Weights of a small transformer language model.
Size: width 576, 9 heads of 96 (3 for keys and values), MLP 2304 SwiGLU, vocabulary 32000, 66.2M parameters.
MLP neurons of a small language model. Each row is named by its layer, matrix (down: output weights) and neuron, and shows model dimensions 0-63. Each number is 128 + 32 x the weight over its row's rms, rounded and kept within 0 to 255. A neuron's up and down rows have the sign that makes its largest values positive.
A block is one neuron, or neurons of one layer that tend to fire together. Before each block is what it responds to, as a language model described it from the Wikipedia text at the highest values.

Description: Year in dates
L4.down99 [163 178  76 117  74  86 109  92 140 111 168 108 156  85  49  78 168 113  83  91 125  81 155 123  83 103 117  84 122 108 126  95 101 169 128 156 169  94 156 136 148  75 172 137 114 104 138 130 149 106 124 102 171 137  82 147 117  88 121  98 119 182 130  86]
L4.down229 [130 155 157 164 192 153  87 114  96  83 103  73 136 143 170 162 136 106   8 142 128 160 100 151 158 167 150 132  88 124 132  96 143 105 154 128  98 121 162 156  83  69  94 126 139  92 180  77 103 140 167 130 143 124 135 145 132 146  79 128 146 105 169 126]
L4.down266 [103 147  58 160 145 137 139 113 124  99 152 137 104 144 198 129 168 127  66  93  89 156  96 123 109 152 168 176 100 155 133 153  89 168 127 110 142 116 192 108  88 156  84 228 100 112  89 149 139  87 167 170 162 119 134  97 117  91 189 119 145 192 163 125]
L4.down881 [ 81 158 160  40 123 182 132  79  42 138  96 137 119 109 137 165 109  88  33 163 165 123 158 102 143 164 122 110 165  86 153 118  98 187 153  53 140 141 130  53  80 122 187 129 143 126 112  86 134 108 121 128 138 177  80  76 116  96 144 182 142 169 154 118]
L4.down1564 [ 73  73 143 123 121 120 119 117 110 142 197  89 114 137 104 127 155 111 148 172 132 137 106 101  93 122 160 132 111  81 111 129 117 152 138 107 171 159 154 106 154 151  64 106 166 122 123 121 176 115 110 156 145 138 144 162  88 148 144 129 159 131 119 169]
L4.down1784 [ 99 131 140 114  93 218 131 172 140 181 138 134 161  94 137 111 191 123   1 154  64 134 120 188 165 144 147 128 100 112 117  99 135 113 162 125 159 129 145 136  99 104 105 146  85 123  94  69  72 137 121 142  70 178  84 139 145 151 142 100 146 114 169 109]
L4.down1995 [101 161  89 113 125 135 153  90 133 103 132 130 134  69 161 102 114 128   0  95 178 177 216 159 142 135 145 122 132 180 126 154 187  90 130 148 157 139 141 183 119 162 133 120  41 149  99  96  96 125 140 115 116 111 129 114 124  79 174 153 150 136 101 136]
L4.down2083 [112 127  65 142 150 133 156 151 136 147 134  96  72 128 111 180 112 174 103 133  90 167 151 113 162 156 115 141  79 189  54 145 130 122 233 124 146 144 108 154 212 156 118 145  38 140 197 157  89 127  91  59  85 129 128 170 140  70 183 177 135 116 169 120]

Description: Sentence-opening adverbial end
L5.down50 [100 146 141 169 101 172 112  57 101 147 133 153 245  97 139 189  99 148  91 162  93 143 134 106 105 116 170 128 144 127 148 185 147 161 181  71 159 154 145 151 154 119 161 137  64 117  87  43 145 133 129 153  74  76 122  99  42  48 119 158 111 198 139 158]
L5.down219 [122 160 108 109 146 123 147 109 133 169 146  84 158  56 124 109 132 154 132  98  69 137  81 120 159 129  93 100 148 124 118 128  75 115 189 104 154 122 121 113 130  92 156 167 131 124 192 165 129 114 179 142 146  88 169 147 123 118 161 109 137 171 154  54]
L5.down833 [177 140 141 162 147  48 106 149 101 115 199 117  96 111 201 114  95 135  17 131 155  93 132 119 147 107  79 159 123 126 100 148 159 123 151 114 200  69 134 127  97 148 131 178 140 106 101 153 152 136  85 155 180  94  94  59 120  89 169 158 122 123 106 150]
L5.down1032 [128  76 125 127 170 161 154 118 147 175 141  87 122 109 166  54  59 129  53  33 139 129 156 129 156 105 195 135 118 131 136 153 110 149 169 112 151 155 174 169 209 147 170 160 125 118 155  82 137  83 101 103 100 152 183 119 145  89 165 155  65 148 150 177]
L5.down1171 [114 103 119  91 130 149  95 128 165 177 172 111 110 125 168 100 108 166  47  37 121 134  91 177 125 175 145 162 116 121 114 123 150 124 152  89 194  87  97 159 180 119 138 162 139 161 165 104  99  68 148  95 124 144 140  63  89 102 167 110  81 201 130 150]
L5.down1557 [114 144 102 104 107  94 109 121 150  97 160 106 109 137 137 142 108 120 138 154 117 123 187 142  42  94 110 191 173 120 143 105 159 142 191 145 195 165 130 119 138 123 136 121 138 121 143 108 120 154  80 169 101 125  80 133  50 115 146 166  97 123 116 102]
L5.down1904 [134 142 172 132 123 104 130  98 166 109  60 153 145 188 107 157 119 107 143 223 160  75  87 102 131 127  92 126 171  86 128  89 192  72 107 157  71 109 120 130 110 107 132 169 101 127 116 165 141 140  86 132 156 161 103 122 109 175 107  89 154  43  92 162]
L5.down2065 [198 132  71 154 157  87 112 102  90 133 125 120 103 111 147 138 126 134 138 105 119  42  87 133 118 159 127 105 169 123 149 140 165  69 188 126  87 159 154 118 108 126  91 141 124 128 158  28 148  96 163 166  95 162  62  87 130 160 140 145  89 110 167 207]

Description: Separators between numeric values
L6.down1917 [102 160 145 121 168 122 148 143 149  90 144 167 177 147 159 110 143 126  73 128 154  89  99  84 137 158 165 179  95 173 144 126 134 112 152  44 111 183  82 126  81 131 135 109 141 175 142  94 117 146 119  81 155 201  93 166 140 135 166 172 134 171 109 151]

Description: Destructive action verbs
L5.down706 [150 124 163 101 106 142  85 143 176 119 121 166 123 105 139 148  72 114 181 156  89 150 126 115 147  42 131 115 176 168  92 188 158 122 132 165 162 118 158 130 127  73  40 174 102 135 163 125 123 105 158 126 100  72  37 172 116  63 113 159 112  78 112 204]
L5.down744 [ 85 105 132 144 122 122 130 200 153  96 109 151  99 114 118 116  93  96  61 115 148 134  96 168 150 119  59  99 174 250  78 122 151 129 132 127  93 130 123  85  99 120 139  77  99 151 107 151 153 127  82 115 115 167 173 151 109 151  37 131 140 151 121 182]
L5.down1185 [105  90  98 109 163 119 115 102 103 153 140 102 174 139 181 116 129 135 126 126  73 125 100 126 164 130 157 150 191 167 134 180 128  95 182  43 156 121 101 100 114 148 169 140 193 117 111 108 122  94 110 153  77 141 150 142 148 104 140 105 126 126 167 108]
L5.down1327 [115 136 118 115 153  56 145 128 122  45 121 115 120 133 205 133 114 106 208  87 159 119 123 151 169  80 151 103 121 145 197  71 141 101 163 204 135 112 119 127  99 136  83 131 175 104 130 183 133 182 118 164 109 108 103 123 160 165 201  54 103 107  73  65]
L5.down1484 [134  83 114 135 109 122  95  49 105 118 116  84 127 105 110 105 179 113  69 122 134 159 105 152 114 119 190  99 140 176 145 111 134 153 157  89 117 101 125  85 188 125 111 132 125 140 109 121 121 119 147 117 120  88  82 140 171  28 142 111 102  65 120  97]
L5.down1844 [ 49 111 112 135 104  92 140 122  96 146 147 141 101 124 142  98 124 122 175 167 105 139 167 130 108 124 125 131 148  82 147 124 154  87 150 130 178  84 147  87 154  63 104 165 105 186 136  99 102  76  95 177 161  98  96 153 147  46  87 100 184 102 134 111]
L5.down1899 [ 92 118 165  78 154  87  68 139 138 139 160 138 122 110  76 169 118 205 163 122 118 168 171 132 157 139 116 110 173 144 134 110 123 135 111 128 100 140 128  87 181  71  95  45 116 146 122 138 124 104 134 169 134 193  78 160 155 133 133 115 231  88 160 148]
L5.down2300 [148 164 107  86 130 157 151 149 131 166 103 157 146 144  90 131  81 107 161 106 114 160 140 152 117 115 158  66  94 110 119 163 123  93  94 112 119 140 138  99 126 135 108 137 199 140 163  83 112 156 117 174 132  89 141  89  67 134 120 153 135 133 113 111]

Description: Death and adverse outcomes
L4.down146 [140  79 117 141 175  98  59 119 119 173 115 165  82  71 108 129 120  95 194 124 130 146  92 130 131 193  94 147 159  87 102  98  92  88 146 116  87 165 167 174  89 130  89 101  74 126 162 196 156 168 146 149 157 122 121 136 178 105 117 122 130  61 115 105]
L4.down355 [106 120  86 129 159 114 139 171 107  86 165 146 177 113  99 166 122 156 127  55  70 150  67 123  98 145 136 158 143 111 156 138 115 150 141 109 158 154 131 124 152 133 142 107 154 141 105 117 155 146  80  98 141 140  97 139 129 107 155  99 114 139 130  89]
L4.down732 [ 75 136 155 172 141 114 108 111 119  40 160 119 132 106  89 147 150 107 118  94 101 104 112 125 110 197  48 124 171 129 123 144 158 151 164 120 117  94 130 143 144 142 120 113  79  34 123 131 134 119  94 160 125 115 141 135 154 166  96 136 107 115  74 120]
L4.down752 [ 77 181 104 119  89 178 201 166  94 151  89 128 144 125 119  68 149 134  98 114 146  92  97 109 133 141 163 164 154 138 104  77 143 202 191 139  46 150 120 139 136 121 132 139 141 131  82  92 217 106 158 161 155 109 100 115 171 181 165 138 108 132 177 106]
L4.down1117 [113 123 155  82 178 202 160 163 165  45 160 158 138 103 140  73 113 130 192 116 106 131 112 197  92 156 117 162 134 112 146  99 184  95 121 115  75 150 106 164 167 109 114 145 155 135  62 114 144 102 136 148 153 119 123  89 148 103 138 186  84 171  86 168]
L4.down1211 [131  72  86 112 179  97 117 115 118 131 141 148 101  95 110 101 167 103 255 143  93  72 210 135 168  92 157 173 115 140 123  94 101  63 138  97  98 168 142 188 115 122  92 121 100 148  96 108 125 125 151 143 139  75  92  85  96 104 182 104 129 174 185 110]
L4.down1323 [101 117  84 168 111 109 108 128  99 115 125 146 125  93  82 143 165 128  92 163 142  94 135 168  99 153 124  87  84 141 169 175 107  83 122 120  45 119 145 149 148 130 148 151  60 108 155 121 166 100  63 119 115 133 149 112 131 151 126  69 108 135 135  93]
L4.down2126 [116 181 113  97  81 110 141 170  95 123 120 129 153  72 149 126 170 130 106  32 167 132  83 145 117 169 114 112  91 206 136 139 105 130 122  85 147  75  96 110 131  61 190 133 120 189 114 145 108 192 137 123 193  95 128 136  76 120  89 162 114 169 106 141]

Description: Table cell separators
L4.down122 [119 182 120 162 200 182 183 100 157 160 138 172  93  89 159 123 114 116 237  28 158 106 192 165 164 102  88 109 164 121 129 114 138  86 156  82 150 136 125  92  68 141  95 171  96 122 131  99 133 119 135 132 121 138 118  82 101  73 163 153 109 145 162  74]
L4.down160 [120  62  61 135 144  90 119 128 143 132 185 190 113 116 148 103 174  75 103  86 110 108 167 131 115 118  81 132 122 193  86 107 135 113 125 171 201 146 126  89 135 102 104 140 114 142 112 141 108 129  89 138 135 149 203 163 106  77 119 113 121 130 127 151]
L4.down444 [155 137 173 154 103 131 172 164 167 129 133 107 125 158 172 122 144 110 147 173 123 152 129 140 107  97 132 139  99 126 150 111 158 140 179 136 129 150 149  96 136 157 149 102  49  83 161 171 130 165 162 170 194  98 160 110 158 116 155 143 119 147 163 123]
L4.down449 [164 164 143 144  60  85 171 100 186  81 153 138 128 160  92 149 200 128  90 114 160 132 150 159 129  95 125 137 119  80 116 104 110 110  59 151 125 148 169  97 126 110 195 139 187 146 128  79 120 132 177 107 195 133 159 143 134 108 174  85 122 147  79 104]
L4.down477 [ 71 140 133 184 111 112 149 108  89 136  99 193 135 141 198 158 122  96 122  85 138 117 138 141 127 128  82 118  86 100 146 125 111  97 160  99 161  60 126 134 130 116  92 123 110 106 181  71 101 121 108 149 130 114 141 149 114 115 128 111 108 105 142 151]
L4.down496 [185 102 136  99 197 138 134 124 108 146  97 131 146 120  92 125 103 116  99 123 140 166 109  91 115  98 121 114 156 177 155 106 163 110 110 161  83 178  82  88 133  91 138  12 110 166 157 168 121 154 202 165 179  95 171  99 114 119 147 104 100 156  99 149]
L4.down707 [ 91 192  87 134 121 125  85 147 118  86 123  96 142 176 167 109 108 127  72  99 156 137 146 154 114 140 161  86 147  97 122 100 124 205  99 101 148 122 105 157  77 172 122 115  81 131 198 129 164 162 152 127 103 148 130 168 156 144 112 174 124 184  79 147]
L4.down751 [112 122 129 143 105  95 153 193 110 112 132 136  89 146 179 102  86 144  62 106 171 140 158 109  78 157 111 151 145  92 142 112 106  93 145 119 138 101 159  85 152  96 147 132 149  80 122 146 142 137 114 105 174 112 153 150  98 146 164 155 106 110 142 162]

Description: Wiki table cell separators
L5.down176 [144 211 127  72 129 175  74 133  91 133 118 157  84  74 143 148 137 195  99  99  92 127  36 105  94 128 132 123 174 155 133 159 140 160 171 138 181 118 178 120 148  91 169 114  99 143 110 105 153 142 134  72 142 102 141 102 128 108 142  77 123 155 124 153]
L5.down195 [123 121 115 157 144 131 142 101  79 156  83  91 102 130  65 220 151 123 121 186  89 210  94 125 155 136 192 133 151 123 141  99 113  83 128 145  78 122 167 150 111  88  93 165 119 221 114 180  99 118 136 155  65  85 145 127 161 121 117  94 108 124  93 109]
L5.down394 [131  86 155  89  98 138 158 133 138 100  80 154 114 196 140 142 163 108 138  84 192 164  66 115 143  92 152  86 117 135 117 126 115 162 132 103 105 124  74 131 127 120 103 101 164 108 165 129  88 145 104 170  94 119 121 160 114 134 150  81 116  88 162 101]
L5.down1265 [136 121 119  65 143 106 115 114 127 106  89 162 108 156 109 142  91 155  79 138 130 138  83 171  87 121  86 171  95  91  70  84  66 200 177 144 139 103 202 109 164 119 165 100 123 121 128 187 108 132 143 126 120 139 106 116 150 128 134 161 195  99 194 113]
L5.down1597 [ 74 115  83 134 107  85  82 156 209 177 164 189 139  82 118 120 153 180 164  74 127 123 209 163 104  93 183 158 123 115 116 125 140 138 133 132 120  98 127 125 165 147  96 172  73  64 163 183 120 147  93  78 126 119  77 121 116  71 117 182 136 164 128  85]
L5.down1644 [160 159 108 149 151 105 141  72 129 109  99 126 190 128  97 135 137 128 114 166 116 131 190 176 149 183 140 146 110  82 100 101 130 162 113 149  70 126  96 118 121 173  91 134 122  95 131 131 162 168 133 130 130  75 102 192 134 129 153 131 213 149 154 146]
L5.down1700 [ 36  79  93 125 193 168 200 116 156 133 153 121  56 139 138 146  97 112 178 154  77 129 101 150 132 115 151  73 128 152 140 112 138 147 118 139 151 211 150 165 129 187 195 136 132 130 191 174 150 100 133 130 119  92 154 169 154 106 142 195 136 117 120  91]
L5.down1825 [ 72  89 129 109 146 126 182 103  86 144 106  97 140 146 171  63 101 156 168 164 141 115 155 163 125  91 108 110  45  95 155 147 132 141 140 143 138 170 112 144 107  95 107 124 138 107 139 112 163 115 120 123 164  92 123 104  96 144 111 130  78 129 151  97]

Description: Function words inside titles
L5.down48 [169  91 155 114 110 153 142 150  92 151 107 135  92 194  65  89 127 108   0 102  95  83 159 110  87 149 120 160 120 120 126  85 115 144 117 149 101 132  77 168 103  83  95 147  78 157 103 145 148 103 119 117  71 140 157 160  99  98 130 110 103 172 115  94]
L5.down321 [129  73  90 138 179 103 169 131 116 120 105 124  61 141  88  79  35 130 140  71 116 103 163 137 170  92  92 128 100 153 103 153  91 217 118 115 137  84 169  93 169 107 120 161  95  61 163 196 138  87 123 158 186  58 101 127 127 121 194  38 159 146  94 177]
L5.down373 [125 121 127 174 133 120 164 153 113 128 124 113 182 145 114 110  58 122  18  78 111 127 106 128 103 123 125 127 175 117  91  99 117 207  99 149  94  78 152 131  99 131 127 166  94 131  80 136 161 110 124 138 116 145 122 136  91  41 172  73 126 119  52 185]
L5.down412 [159 141 130 119 134 151 143 161  89 158 114 108 166 159 135 147  90 144  93 163 149  81 140  72 166 111  85  98 107 133 130 155 122 147 106 141 108  96  88  79 150 109 121 186  51 153 178 174  74 106  93 141  64 154 124 122 118 112 145  88  94 169  92 150]
L5.down1219 [169  72 118  88 180 130 189  78  82 111  92  93 171 184  76 106  91 120 213 139  88 148 148 157 100 173 131  78  57 115 153 170 130 112  86 159  85 111 202 117 176 141 106 156 128 195 149 180 121  92 149 129 114 143 144 100 105  97 146  99  55 159 117 142]
L5.down1734 [159 145 179 124 164  91 149  97 126 117 122 116 169 126  98 144 114 161 255 166 173 117  92 185 187  73 168 131 156 153 113 126  69 107 117 148  72 147 130 114 117 129 122 129 127 138 106 127 136 135 170 148  87 122 112 127 131 102 130 141 112 122  49 165]
L5.down2005 [135 127 170 141  97 172 170 110 108 144 141  44 128 120 100 178 125 123  75 104 177 154 178  52 168 112 135 105 167 149 154 137 140 137 125 139 155 125 134  95 129  91 129 136 156 149  94 196 126 113 121 163 102 157 204 155 130 124 156  95 116 134 101 131]
L5.down2014 [172 105  89 158 134 105 118 133 183 106  97 172  57 197 172 121 131 106   0 130 158 148 114 181 159  49 137  68 111 106 125 145 162 135 165 120 121 111 123  78 154 105 119 162 114  74 157 129 103 119 116 132 117 115  63  96 129  98 146 121 163 163 134 167]

Description: Words inside creative titles
L6.down326 [ 88  69 150 192 177  73 160 176  56 131 119  86 150 149 194 116 104 148 174 168  99 152 109 135 121 129 135  92 106 144 123 154 105 161 161 175  56 130 194 157 143 122 121 128 144 112 157 165 123 102 154  71  64 134 189  81  80 105 114  49 112 130 115 140]

Description: Fronted time-phrase endings
L6.down153 [110 154 102 152 150 126  99  98  91 125 137 117  53  93 156 110 159  56   0 101  95 146 111 152 160 144 134 145 136 157 147 140 119 143 164 141 151 107 177 130 153 138  76 116  92 114 110  53  98 134 121 161 104 108 126 112 156 115 164 119 159  77  88 160]